python train.py --n_kv_head=12 --d_mlp=704 --norm="rmsnorm" --norm_eps=1e-05 --lr=0.00879 --lr_head=0.00918 --grad_clip=0.5 --warmup_steps=200 --decay_shape="pow"
MLP neurons of a small language model. Each row is named by its layer, matrix (gate and up: input weights) and neuron, and shows model dimensions 144-239. Each number is 128 + 32 x the weight over its row's rms, rounded and kept within 0 to 255. Numbers have three digits each. A neuron's up and down rows have the sign that makes its largest values positive.
After each neuron's rows, "fires after" lists the tokens most often just before its 100 highest values on Wikipedia text that the model never trained on.

L3.gate600:082169119083121073113105127083101129180126138167149080084105186148081175079127141117089121105138157180054131085102130195152123074106107104144133162151114109139157096145122118146130105169142110088160079131131126089192104100135095127126129096136176137106132105182103167151164036077138133127
L3.up600:193104174169130075127106129118132140154168171149125117153180091130159106079139087081124067127207122111093108096072085121114050118105158144136071145115120119215134128130160114161142146175159167142085114088182154109140075131186118089064116088121133143155141150130102082115219161109142131161
fires after: "H", "h", "w", "ew", "W"

L3.gate61:101170100099124106179180140136092055147157148146213135178124112072159093094124059134113071061130078017111153136127131114167105173140149087113093151158128130090155123128116116120141088116182058098088083103129109117124121139130174105092072118100159119194138078132146101153110087102146107130
L3.up61:147151174120089105155126142144090151120079052131167171133081099115205122138145102091153131124180085120073140158142151109102147103089132157142140154118140148121130124159110118134125166143108125091141161134138156125169124138144146087130147093141130192116082124150104124158086147057126097085
fires after: "s", "S", "al", "in", "ask", "over"

L8.gate692:150137142147092191074074042141116170103139162138191152106136154079155107146109131157140047133178147164104165098139088163121154085130075133128110118112124139116061156148098156105128100158148153137115073104145072149135191118150072140072145092179103167140106093093157114167152093157156177073
L8.up692:136082123085114080098083109098102101129095099128163135114110128109138174068100161130100116204117096149156089151149113103108160158129091054117187095144149168112118150092181198113122125086166151080180078158176157110136175039189098090094089153120103173058135094100155158118118105070137162141
fires after: "B", "O", "(", "A", "E", "the "

L3.gate391:099098096138109120049117116101126131167142120122078060121231109136140236127074161107142120087120116122114046122121140148161160147185101102075139124145113195091109109137142110122126141106160118119162130147092120157126132133145094146095128096151093155032124107165149130079145173078187086074
L3.up391:160093098138115163105185083130204123113124147138102137132115133060105121104158170168097166090123149150116095145125095182134066182116192114095109153137132191136103168115147093131159161165134175152160093154098138143153135124079083149165121106126097194090110142099200098168191147173105122105
fires after: "S", "t", "B", "s", "R", ". "

L4.gate587:139133139158210150127094179106119124132103169186118129134159115169114148137135064128156132120177123099149104122094122152115085082135099074145122146087121151177078097078104177094111138140097133096155085150104134119223130157123155147140114073167113141158151142136178085100084090153155165189
L4.up587:063130087151072103106142097172127084156122172168087115144176178163091124124131154156117128095101103130105188185085121180122138091086170124137141131149145149129149108139134096108082154144168162170139089114088057157147115141099187138114151191134139125154074124084112117122144125099127132089
fires after: "Mar", "An", "mar", "Il", "Kar", "Fran"

L2.gate317:067074134135130134100116171113119160133119097106098126118166109104118140124153075066170155112106077143093104126161120179095085135114114126126173104146165038186184122130111163071097132130135145127141143145144143123139123125112121156153106163220141159175108121103162094142125096098094120134
L2.up317:132131160170153101125137167096086144119161099139142102119127151118170136072117085134145110135111127173086147096126173175121108141132086122149124087199173126110148101104118128038094062113128172166107150136088138103154119126144104160131122147179131142159103180101176106156078097158165120138
fires after: "\n", "\n\n"

L4.gate309:087158144159095136120121161131137119109121110097162107132125107030194155104144169136133171088085120121109113124174081112140107166129136075118151071149112141168107109104166077090044148142120167132140168114066148125128145136124122166169112173174165144131185151125076114154146080121100163130
L4.up309:085151154143140127184137150125112149119116112093115186137066081117088130130103135111137134142090073116132122156095103109164134113112139159104123121101159166101153131102126087151163125201103071132185114138121147119110132142045057098179108144142128183101104156137163101141091074100163120138
fires after: "\n", "1", "2", "5", "4", "6"

L8.gate662:097071108099122146138166104052062138116192114131104100099099120127162083130133108162141162133131118138145105111089095123095166154116131114162080151108138097066159154111118097130145102096068155086134114200151159129139121140133158206149120102099108149149163129133174108136183178180118067098
L8.up662:135108143093171097100143068093124178082117180175162138075167103096140165155082101156123140160049129145071129177133107123131098102135141105184095108122142117113131136156131143168143169111161122105141146066124109177188142106129149146115091141147102206082135156192137127181178141121094087105
fires after: "the ", "on ", "at ", "sou"

L3.gate510:132079143160095127145164133136112143094153148105154112128113122109190130132197129146164103134112130116156154178170117162184144121104124127140124151152084093124105126156139071167104137163162127121176057044133055121105144102145111136095074084107136220156186138135154080095160164206112189171
L3.up510:166119157138125131112129125134101174103181103062222139137143177121093113149119124206108124162132156055111133161103126106163138146132198158104097124088137112166134111150129159158102172066117084161160122135121079158137074098140158154135091147169106134133128161078099122089161081165119120073
fires after: " ", "MF ", "g", "G"

L3.gate557:126114118139060151141064104143088112147135084135134125133190134127109102112122099119047163143159110093145124109169117088097154137174143094091103148130143133077129087147144175135136150057109121190087097101122177130134036148153107100111133097167147088147092129165162102147162087095166149194
L3.up557:101127137151085181107112083129124131150079078126197101146198145120100063085139112145105119109114137141112136101149142121077108140143185169181140136124127091144024077140132123156153138117145156138083137078133158159132063096101121182115141221158126087120119130105121103141138166128108084106
fires after: "al", "Al", "G"

L2.gate324:183154145141142149105096122123158103181106076116180094161112137080143146098222112180091147167041082153086154117130119158159144124164173094166158132131085123201139205127168135130138174151091156161170135125117090140107121135136093092139161144106144117121117102143096143111144099177106182162
L2.up324:135108093176075144139118147128123138134108092080154142121097136195140077089076167195105101148089077133097129106113136110128144137124154059136164126140133088094132135157077134078135124085089138085130099150080164082115114116102106076162148114102092092113110131129090102149164073155063108135
fires after: "8", "4", "0", "3", "1", "7"

L7.gate409:116126117135107158121121093156115143158128111095124079106117170070073120048136091093121136152141133126122133156103143089113128130209149102031163159137093067168130054118176125116177143111099138143178120166114195200135138097159089147135139126150117168110059175154142108112112106101136128141
L7.up409:135143118154116157148133120165145127179056132164119127080094163095192127074114103081147107117178090154165084120115150095086178167184129117135159169118170102060076191115104169129121132147087200047204133107057113135119156105068139092121170122154107109118103162097144124140109108173165087140
fires after: "9", "8", "7", "0", "6", "e"

L2.gate567:137041069133100114166114155120080161096180112123150073085145080123135167081164162120148162142096132143096116115077110166067063106076143091149168150125150148143111171118073112097122122137139137182143133199088100103075187108143055140175105074127138154123092124136129125110149097096114134127
L2.up567:096057107116072108169105147118121154137158140144169090021093139145130157110127123117173129145113130142134145110158139168150091136094090119087078108129116114125156153126056110150105176119094205133147126105073113171058123150085124140157154168123160085172084139135149123118141161127159104152
fires after: "\n", "\n\n", "=="

L4.gate310:133138149103108097175133125122117060092162132095164114142110064136123191158112097116172126111120070125123143163186143171107176097064155122138163220149126146156151100095091131162137123136104172097078138150109080148136062110182095136128138148135125203123171139087132101151178085121176119154
L4.up310:136103104100124087116121109127084053087154079142152192142090100067107174111076112126176125100105105161147153128133099103131125108110075162136148144091163122181123126031136104149119147161099097195124209158105097157119126099183145129153162132132142217159137173092142112121093093146144160097
fires after: "Az", "St", "the ", "S", "Mar", "y"

L3.gate590:115149137078145138172189170133119098169145130132117103128111113113099136125146135158139086120093138097057112076108141188116119103083128037083159124151166124150136159149138112108127183144170126101128140124105173123128042178126110115173086083139134132115149107171154140130165192152126105094
L3.up590:116116148077146135162136132127078155154140166146156113082089096068108157177133161120128126142136164161072087116088091119163167156083139090109146140136163149172167107157176108121108190122116129105064191141107159137124149145142122103116111088074098159150099064134095088095092077137099151077
fires after: "S", "s", "Ex", "On", "N", "ex"

L3.gate96:112133103097083137075101067130109101134134127135197137113139131109111126196149131179111133110089102170153134146145123114065142163118121081120169103151109139133071132111123162079136121132119131109118114106142099099154113109203050085135167151098069099093116111139163150113131082100142096131
L3.up96:159123137074138126110102061114158146110100128071178188089133165135095165154111141118162186144155103176175193113109173110117130134178126126074165120121124150085108126123173096100157136131088147111153119125102131081130186150158102144069098128091045108132167146201141159092095081099162097088
fires after: "Ar", "'", "ar", "Cer", "er", "st"

L4.gate417:146082125078119121093143152149090174105137197066115082070142114140132135090154090086142132139120140081141145190165163121111090172085129052038106155158119141162176173128145076108087122121149126064174090102119105160094134170154132090099144161133153127137061094141177127140146125160176120105
L4.up417:082106096073169086125168117162092104059148151063198077166133147188155162082161143062169177084122162163116144156118128137184115200160114127142166150144122086132114163110101098087166139161167159122209150108167090129123118109181109135115138162146125066115101116107162098128182092186112142142
fires after: "3", "4", ":", "2", "dr"

L9.gate630:100116137160127153123111124177129156121132095137124143116148098092166128160128134105089140126210136109145121158159168091192130131106169103116075119133152134064096133083127135113077075155171165123118174099078086166094171154175138109098176140098098175104175142173199149142103128141130103203
L9.up630:168147101117118118176126151126092112145129081111123167113150186079118114130152132162102068120101142135143174105142150125127096107114119124123083134164145142136115145051127118112088097109170123172206172158125111126138125089111123088169178191126119203105126161179136139150110115126119097109
fires after: "S", "Az", "A", "'", "s", "| "

L9.gate449:089127119116120103086091090110114137101090131085059206117076095153128107162223115132125094169126143118083154143171117119121153127137115184095133136088140113140118110160186073077193157191123116137174171119102066128107103122100157160142115151111140165146129146200123141188106091090136089090
L9.up449:113119125192147068112172114119118129166110154188098137069134110099135077159129082095117111140208111139193151075166117128104133131085126159075130117106156107129134142133135148158153118152210125141166156147155078127126139148139152140185122125112122145077128139105147120119088071114158077124
fires after: "on ", "On ", "| ", "born ", "ed "

L9.gate559:093135159117154130116144163133128101166141104161137182157104185104161107062106076151095103153087178132101054133147108134069117152103196142148114104146093104110212164135155126111112118153173118102150161111082181154094131122094084100135076111142111137113123177130039136155078149112145096119
L9.up559:134155184114066136110100068121110141128133137109140168150097168108144163119094169130172183100033078118164067098150127132192148108099100143110114084126115089073147169159150090169105128092109078103187188144096105149124162177084128077116107086150105096139117116152149129154120129096179109137
fires after: "H", "W", "B", "to ", "C"

L13.gate460:105151147067092107043131090104156126149103165134107160156057151153137160124164172184139103197146155095140121091068107109109125153113065173181181175139151150183121119122141141097112108179126094115143132075104139176074169148110137104143135128133093155110121106121161148138112071129164125118
L13.up460:101115118107121138096093106109134114171069150091113202128054118146150136189092059171126118119148098129108128112114122105131114169130163137127136166095138174154103096189108086090041117109149082124116150139092110164164161158118130134138147132117181097139100137101175140121089199136166144150
fires after: "on ", "| ", "On ", ": ", "\n\n", "– "

L7.gate34:107120133110136111183071114114169146103123192129074137140164132173108147166150101189129109123121118104103116177109095203155128118098116116143077144112121183182122118119124105101137085100104201113104115160130104164140079136139135197130165078139112091148110125104158142156186106119102209171
L7.up34:118154165139123118162092112170112159130141120091105090181097172114186156095131150154129123133159161128184165143130130182171169138136076092133112086062173173181094075099117112125108110131071173139134184116106149072128153171115167177166171124143139113138063133165127142064141125146121166123
fires after: "mar", "Mar", "c", "op", "R", "n"

L8.gate224:187121131102149096110080131135113142114171141106134141130107122101053148135133154115181143152143129083126158093121131096169152121137109088126142117138117100181159144120078145118157207118107067204161132179124153105099186099129086120091129150109120078107133117157131129187142134187125097076
L8.up224:151107103125169127159036074094093167174133072162122184073119115150170139097154158107145113083093101083126178073100131114155107075112141096137133136080106149136199073120131093131178110189081109128067116174133109095097108134094118152063117134163137147138177153110113136169076098186142123099
fires after: ", ", ". ", "\n", "\n\n"

L7.gate379:090125181116117134112129140140117121139113138126124144085064187126112123115123091116172134072146118139130078075169099135120156092120105101129126128090095074151147137137167101093112187166120179178196041171110108082191159163148126138117133142153080175107133119182153126161126102101164082108
L7.up379:119076159108143052146142109078125139168199083138105158134161196115083096151112062096064123154131111114144106172083087149161097138182091112121098126124139088081120117103057111156081128151131152088110140142133127098117123158138153103127141134138147107140129112113118118128156087164118154110
fires after: "on ", "On ", "un", "w", "Un", "W"

L3.gate57:113089131125079150162092080128108110126213137166125148135140120148105113104196180130142052138122062082129082155120108153080124123123145133085081154144184134057118141135176103136095147063155116172105094071126130132137085115188122157125117108156145158116161097125159080131147145114177111143
L3.up57:079100166161159145116173129139153140161184127122099188137130142156177071100163142106148122183140121134104170138113132155147128165164145131137120104147139129105123141073119102147120156169117145160146131138097093177126107102062091112106122155151093150174140093079122096088135171133144155120
fires after: "G", "P", "E", "C", "L", "al"

L7.gate544:091084139147140158144092176093212162074113126150173130136076137120138199130192106144094124110096099051138160167151127163122131122123119107136069095082148139135096136076154189132103119147127178145133148120078140214113110153142148177069117147170099125162116121116127114168176095183147150173
L7.up544:136151177109152177167133086193136143078088138136163122123152119116128130178152084101131162097096201171132113129137161152132071117123117123129137087124078154100126151134124150154081119147103126079108164113074148162107062140121101113116129143124100150148085182140171111112135068146142104099
fires after: "R", "r", "op"

L8.gate399:162156155127084144063139152094145138113144148128134087084144150083072090111109084090210146154102183118126090114116128141148142138177130158096173147098122120137120062099088130162107147129109122196064159114106158154163157128134121163126157172159048117085125140193140136059179140156187126084
L8.up399:145129095134058130123148231148133142129121151131092140173150139194175156118134107127166129177107130104147168149182160112121103123187111169123129142080146136109085160120053123155161143140093128123093117081120149176100125146136179158120159099191165151138149122117113175113168137133173121147
fires after: " ", "R", "m", "r", "tr", "N"

L8.gate124:090167100188067183135167139131128147129151032109121083148110105156097087138102133152140105144175162143134120131094206116113119157078144088121081157084106120081099135083089126123124127092111189148125138136126075054230077106155123156114137109132017130131144118150085095127094137191173097095
L8.up124:082155120079138146113122163146060099128121104136156163096104119128142159145105158177144156106082162131136111139178147116156114135135112134151173124141125188112133153129092128106133135132093166135129123093133104092090112151118121121122143117200106191083125154100193171112142136090158132189
fires after: "\n", " ", "s"

L4.gate543:110104158151142108057072088110105176134063118187115195124091147126137112167138137124134113139142090173097087091115100117120098133174132093148107127121108165134190137119097135090113164146099080148156113144134127152151175155115064094122104126150087098105094104120022143092187117144109199121
L4.up543:152106130134089137127157110164162182111157126113128109127113114073152136115086082119102128178148104120118143127148134165119144148077137109161094046137108124056095111108109096103151078144169123081064077105146150166072096115104082142112120115125106081094199170136115087127162028054153109137
fires after: "===", "B", "the ", "E", "C"

L3.gate46:168114194126182083129132156146168102153130115089131067074154128187201122106100119125165156133079092084154126082106132202119139125121145091116124105139170211203121169123133114154116150119082122144135171125107112146165188130133179104139099128168134108123132113156158088120159127110178175164
L3.up46:119143164072113153136113151119126074192105152160053094149191139139141156140128102106074105168142135116181085098109146099128116173109095144172117148149107140153154106104109149080095187112120116130154140121146130152101140161134086131042080122114157176170151152083097080142149180147131076155
fires after: "Mar", "mar", "n", "N", "based ", "In"

L6.gate491:149124096126066135128125129126128124120115148184145091176122116138137214114155171125120169130168113127156190195117140145138163175106112117089197113158160137130072225173093133143108163092111121157095132112097156161134137117124131147106184200128120108139166143145144130144188169128134092094
L6.up491:145078146159114158143049134085144118092145129157130119101117078100141097138118108168108154126108107070146113101151148140109129071145148087212127170140117117184123090149118175109147184157088157138081092140084117161153082123104130161130137178173091110123105078078125132155165121095141085172
fires after: ".", "|", ")", ".\"", ")."

L2.gate182:150160114153174151138135116132151086194173179068165138100138108149143115102139110138128133092121120114139154126106128107119082115205153099120167140100172142075107132156131135159092106090154101165125054145151111102088095142145169107088140089160130110147155178165137112112156086089166107195
L2.up182:153131111100131153092151104121117175168156142066134080091138145127138106148124102126141119122121131086124149117098156134103123063145135155156144121151219122114120107108106140149150146114170108142108091060119148161028134137143150124084133137132112150213077138149101116067205134078174161206
fires after: "was ", "as ", "is ", "of ", "became ", "be "

L2.gate93:135127135081101113058104106146172125148129100083078157136163144128114177122156177084183162113120115163117139143089069100101113097196147078071143112170124127132145182157191132101152139114145116174146099150151137077152104159119127111132097066117135122150175139178062089180127129166155136157
L2.up93:129122091094178128057100059125180115102145084124133136101176206157112109088104163123175087077103084150145161154138095126122122157105124179164140168149084094115151084107198101182094166103144114121115158152090134122112122141099149126139113109099108144139146088154154078117165127081165141154
fires after: ", ", "'", "co", "(", "n"

L2.gate344:093112098168075088086062173087139124142106121117117126100107140139100160138144157170190147069163113138166107126072103144149101053136176195166115095086166081113113027121132165126182186117160136172130124123081160095123094117204150119164114157130145196148124100133176130168115123155089133154
L2.up344:063183080118099101137139178156050125096087105138113119146131154183135105111122142152105119126102130120153129171119169105179090113154167181142105112079185175119177039152109140115227089121194117131104181148117121107162054151189114123141130141052145145145173141131128136148129085144112103125
fires after: ". ", "\n\n", "\n", "). "

L2.gate483:137118128142106144053099165099153201072089133148144118009149097102133094110144171124166134174097076186120120095100084144066152097127137153139164134143132127161063118049148091056126156089164082108159059139148126148103195135177114122143167124074074188142096109125111112112087094151139118133
L2.up483:139096174120120193088144134085137128116125144142096131161112038174119092158122189129132099148161075166136134116122079135101077129100153117071147099121150160123149180166142155107133191127082103135153127114175164122105127130149147164132143122106191144152148192145114092130070138184099136153
fires after: "\n\n", "ed ", "had ", "ted ", "on ", "with "

L2.gate247:205105141108145130126148103117099088090115132136136108050085110132135138136150098090150098155104164195110117127133133166119140132115167177140092121092119055127114135169130095105190088129129180115128129161121242119154079110144070113099194127085130108090199154081126138158127121088143117157
L2.up247:149079150116136118087112097091146063146100084148110103138131112162127156151158106164072108140096136174129111148121057123174134146124109137138131118120114160116139153162135164151096122071164095146136222123162175086142091046148116101110121115102134117096148128047175163137183121161091113193
fires after: "| ", "as ", "the "

L12.gate80:128063083142145047131088164096085184169159160168153146065152142120149101107142145127147135174108088045117130118161161133095160165092112176085162138122119220090098141136152142156157189112114129132144153148107145142150126172208110163077090127160157132083189120090091120137164144146165083199
L12.up80:153095175138071103153139125116098086148203141097156105158080110156137083167098157105135122091167120079081067134134114171174091210097153131111082135093144209141136127114096134085086145109149157135121092117152137091132129155118082085151129107074139112098167086089148101104124125143136139158
fires after: "l", "L", "S", "P"

L3.gate372:146187147168144111085115053081117095162128065152089163119153096125130133144135104094183159176119094180139127163104116173172130110143125122155143078125079134129107164126095153083131158130098174088140141152205105181097117136130136130122157107110106108090162093121153118101098122127144073068
L3.up372:154112186139108162156089073149139143092180147128116165098151184117095150121247101121145101170108084146113121198104123136146112134155122120142090125105137113109145080139111132133160173212090176161113160112153137147098105083144178095089105104100129096097039124134131149086110127098183080104
fires after: "| ", "- ", ". "

L13.gate221:135153153134139104158099146098110157132160125165090153083139073098143107119097103171127166119100125128126140166163161183112130112109115146136101140167097097150100176089151133164140046184099147067172130113101060101096066127134125166052123138061124111104055122150124121111178084128104184139
L13.up221:174079116178141102076133092148135183127138165123099130107162107120148123095150124089158172181169073073136131157155157113131173104109162175112187114145136161099073104134144141170105088174094132090183091134122151131056113089147188131101154154090109130095103114160102173092215100145163148170
fires after: "| ", ".", ",", "w"

L13.gate370:125056144164143131018176153117148147164126182085093137120110134098118163103135129068133122116090110100124137174172161121089104090102107191119134137071137176156216147187101139190104112123095171120114166214124142121078116104130105116077122103111134167107160125074079145081092096151175138140
L13.up370:079102072100122160148066075121059143073130117162188167130137147117131146133068121111143162145170095159095102157087141115137105138117160118141061125175154062150088150108150153151109133134128140150137078159067123104146119152156128155105158094113072142099157108128152125122147121158129155102
fires after: ", ", "in ", "the ", "| ", "and ", "St"

L3.gate693:118077156130072160129162070167098108119145121064116153126152170149159176109131126121083107099051143173136097117105187084112089137178155133074046095135079138141085110148158152083140082129092118107164134158056140184098119117152124094093157143147068131119147096110076106102094138118113134125
L3.up693:139150126089101125113147084185138169102158122101152084095188143166140131114151112134170114152152159193107081114124168144112080113142127110132126170164117121147127122164115095094140203078182106156137102080154136136072194137134163177111083121148128095148085135091145113094123142112098171130
fires after: "App", "s ", "0", "0 "

L4.gate584:105152140125200120072146136107087180136116128165168099027122145134128063090117136211156108105142152137142100105103144111129116122138142161095098129099128096125145159138145141139157117068206094106106109135057168111151108153136082114097160116137110104086125114119088179156119104106164107089
L4.up584:101119125094120102112096101114094113091096168136115127126143085124146146141134129163105138173098201107162092156110157193101119114115096115156193136129105093038113097151097132136131142060099122132152101130092131198119113090197123161131142066113179104091125158129139156114170133115125117139
fires after: "m", "W", "w", "C", "M", "H"

L2.gate248:133054142143109093118145138125093153141196100099215138146104135166106161121141173164114111092108079107126140121173086142100125105130117147107174126062170117185142190137160170139058160158159139095151157148127195115144157114104187123134113117182107198144131127162115094120105134149151133161
L2.up248:125161126104124130094149072097136130131134132146196139121127106167176110159135100128147114101166129109158132130076101117112128184130096136147156123119137126169103170169171122121094079119158138112160250126143125114082062148146114120147163119145174108113160163070116108079129145129127067139
fires after: "K", "P", "- ", "br", "M", "Miss"

L3.gate252:159128167171107195151098150099129156098133065177077132123133093195175103206148134125178155138135135108122126149134117145135107157088158158137169114168162150187178199103095159106120189126146120120114108133131091100176102080148078148099079140113074139173149088096102089117137137095119112163
L3.up252:141163179135111190080049145094151079123148157160151144104142118100101109123164080133155162117171132103120127083141162120128127141106082138124118105159097116067161192098158136131110190152074123125164074113123121138116103128100085207127117116066140106144117132183091058078121156154090126180
fires after: "N", "G", "im", "n", "g", "on"

L2.gate535:186112176092154140090150176146139133136206128121109139161125149078166156151154126117142095106106095123111104102142171115132205050122171126150122126100129141140176172164079106129158168178069101084118167148164104168056129136140170105139219159073102154078118128124075177085158113102192196135
L2.up535:094163085094151161098163120114198109087140143199173104116129175083163142069133150105139083102124128140125106099132108118170106178093118108118137181088134088111132123148116103156126093143105124134084151143157115195176135101113114136139111113140121107066091127125120130103107101118109208120
fires after: "the ", "in ", "0", "os", "year", "In "

L3.gate320:139099131097146128089093133148121084156206147104085151106171123106110141105095120100216114116107107140139101097152125160113076076168121179135223153078117132133123147172086134086114124153134148137149113117143132085114180176121130165165109188224081097076098061111162095091152110145143136129
L3.up320:173077122150130116102104078142155096167140155115106146157132123116097144146121144127145150137112075150142112088136078131100134169159153095104114169142092122179103153123168110075115111147087105169175183162117210110127119046135161085110111134181125143108152133101131091094160152122075155134
fires after: "B", "P", "M", "L", "R"

L9.gate141:152074151105153109214118111052160095166145090119088086062163125089193119092125134124171119076167124114122113118080132135115110088150111146133164161122136092168138099198165173155158079067135110086150138200119084111158133116135156112080123122114146155089139136119117089106105084133147094194
L9.up141:108105179158115114108129128124108118134148159123162084118115171098146090180142139112147120131109078100134148082168099149142118105134112153156098139092106125132080077159108170141169108080118108108078122048154123189102119138151085096080102145060148116161159162150130131138090118072119147142
fires after: "in ", "\"", ": ", "In ", "was ", "is "

L7.gate53:076131111117162113130115099104165114169123129099165114105117138083124079139125086168125078147153193108125187086086054124147127050166146128125170124147154108143156113050121195124153128153134126072117152166142162045115058055103164146054156131119126088087093096128166166133109117108159087137
L7.up53:110133162090158107136116106119120055180117132129096097150047071151086126116119122110131105111173136105129108148109154168127152095112158124081126131131127146139087113169129105193136117155099164132096146142126110152162108138175126151110085141072130110151175110096126086084183111091082147073
fires after: ", ", "was ", "is ", "as ", "became "

L8.gate144:114167170079141124125105109064125152114114145128104172054154120085116145137138106137104140140093115136135169058118102128218154139111131126079159119140156133130113107129139153127225128156144138115159102161099136132100051140159093120136116160154036136161122127144159104151079103109142122118
L8.up144:156106089140143092114070107151096116136155124185131137130103149143110153100161116097064132160149110109116146143106076101137100110078165143131094071147123147086076076129115135120158189088102070155165087088090152156120133140094072112157115132149117175083145140074112113117149085138155137159
fires after: "| ", ". ", ": ", "the ", ".", "\n\n"

L4.gate241:140203110199092151132110203130121145133162098141106130117146107116143172122150110115097074118120159162151142146156085128153135096133194118128099143160169098122113138147089117148111105141152077064139155076139076152079169154137056164204157120066147135031101098133164120149133150100143113114
L4.up241:120083099112131076161164084079128122115162179106144105174151112092132129105124161101099100146101111109151060110103133172109114195198125144092154115133145086130079105092210186086164122165146128153121143146102137133198115103149112138092118098079086092116215139123161127132154094088183155134
fires after: "the ", "The ", "br", "er", "il", "nam"

L3.gate243:142172095097185104118067106122107107137167144105117148077114114165130141131093152111086156119141097101118100152049178146147110108108141136121211133110115137196119151096188213127164159105149079139083128105086058137094126174120120076084172142154136117093125155081167178137137121122130125102
L3.up243:124143073158118136172144133141104088137105133156157140175108068165102190110156150185145147192170131122126129127133163080154111163171066209139123126128126110142129121087169124144090063121102078122129136101181116221121125114167111121159157143160138181127071130102145137091073123165182120138
fires after: "\n", "\n\n", "D", "W", "Christ"

L6.gate109:154155147165119148151206135111175091174123096088150151095130078125119152113106133096054133184087185181199105175125026151117078145153120112116097149088116166150135078083189138157114098113096146109095109121131142174101127172099146148110078097111118139140133123119120101098077127138094149136
L6.up109:081147110064117154170217149147142146155153160124134177120084145157091151140058150115145146160095111113142124109163116164168134160114065111143087161155075123128119102104117117124129134181140108110154129079141100080104121095107178103111125097138113114147129122078103151163028093137115172102
fires after: "res", "s ", "S", "as", "os", "inc"

L3.gate319:150124125136106109126082100082109102196132123093119148122114109146156149069076106146101148187071043127143140145115128135140134079100114142151147195154128175142093100124176170115142121170108176182152120115113132097112105104160124149092124161115156155153193077122196133136128105108127151123
L3.up319:117091126106125127099108142153164150148167158151151076150093125130145171173168115094118156111116148148083095186105138119159167135136192106134054122098114131160146089088077115151137090099133172130120136139080108130116123108127095115144120139089177144121126162100150136142099161177118142122
fires after: "\n", "- ", "O", "af", "\n\n"

L2.gate203:089132136141210108108131108106147110168089112093135134172138130136091144111145195108121126166126154136121083105078124080182112172158163092120157088127147132125097093143140121127161187138151123078152114186140102071159164084127149190169157107165099133137172124132117127110108185126123148186
L2.up203:118102126113142105134144124081101193142116082076132116135131167134086136060136158093161121070061073090108122157076119135164101123155121138129087105105127142146135069097160134139099224165119158171177119191129209114190143140167171148133133135079135087092112099124159120154117146139165120157
fires after: ". ", ", "

L3.gate702:122180086096126034089146109125128105148127133133136127119103098078091112106031149147091089092139099165155080134053112076125142127074102163135180153100090125134119081115111163102086174122150154127148083132118093110142128148101108144153088115115127111153135127150100136098060117118138148102
L3.up702:123103131058129167134149116157106092150119148162088156147128135086148115207165140136113162102139124123128169111154154115166070120116143161122162119186150188116120107117134169104062133089119195105142105095141156176134122157134107079158114173141099168157160132172132165135030138153120083135
fires after: "z", "|", "pass", "short"

L9.gate673:144143106139131160082149104134131142156137145184127155152150118218045075088148116101121173151130108109136118170093133091173155135113112151110115148182166064113163158075138166117210142155163156136101106105100119162095136132133081087133117140121119156134197141071155124122152146170121202096
L9.up673:119134099168105109150102105098124095163168161097135128180110077162096134088154147095170116139113118134132124096118099123203125107129126099158143044119119107137189105122155089088195134160100131094111111132116124181142123141193161094097096155153185139094137111114104118062084133180124135103
fires after: "| ", "- ", "\n\n"

L2.gate245:121162111151048156121112117125176176124142138106139152154152096142109134165158144098168129162116164169152154118142169088148136139155118135146058136144105131124104105114119140144146111125138146102122185195161083179079105092167092088149181130181154177078135144114114061118190154174080062075
L2.up245:157187098138124185124141107071123136106149099088135200140103102149091125101129163116099114181103159187152102120118161099104153157107118120118107128148103110144145135127144108114132116101107177116102161148148125162095087147159115063102117165157097195110095115116155119176127194146128125120
fires after: "\n\n", "'", "\n"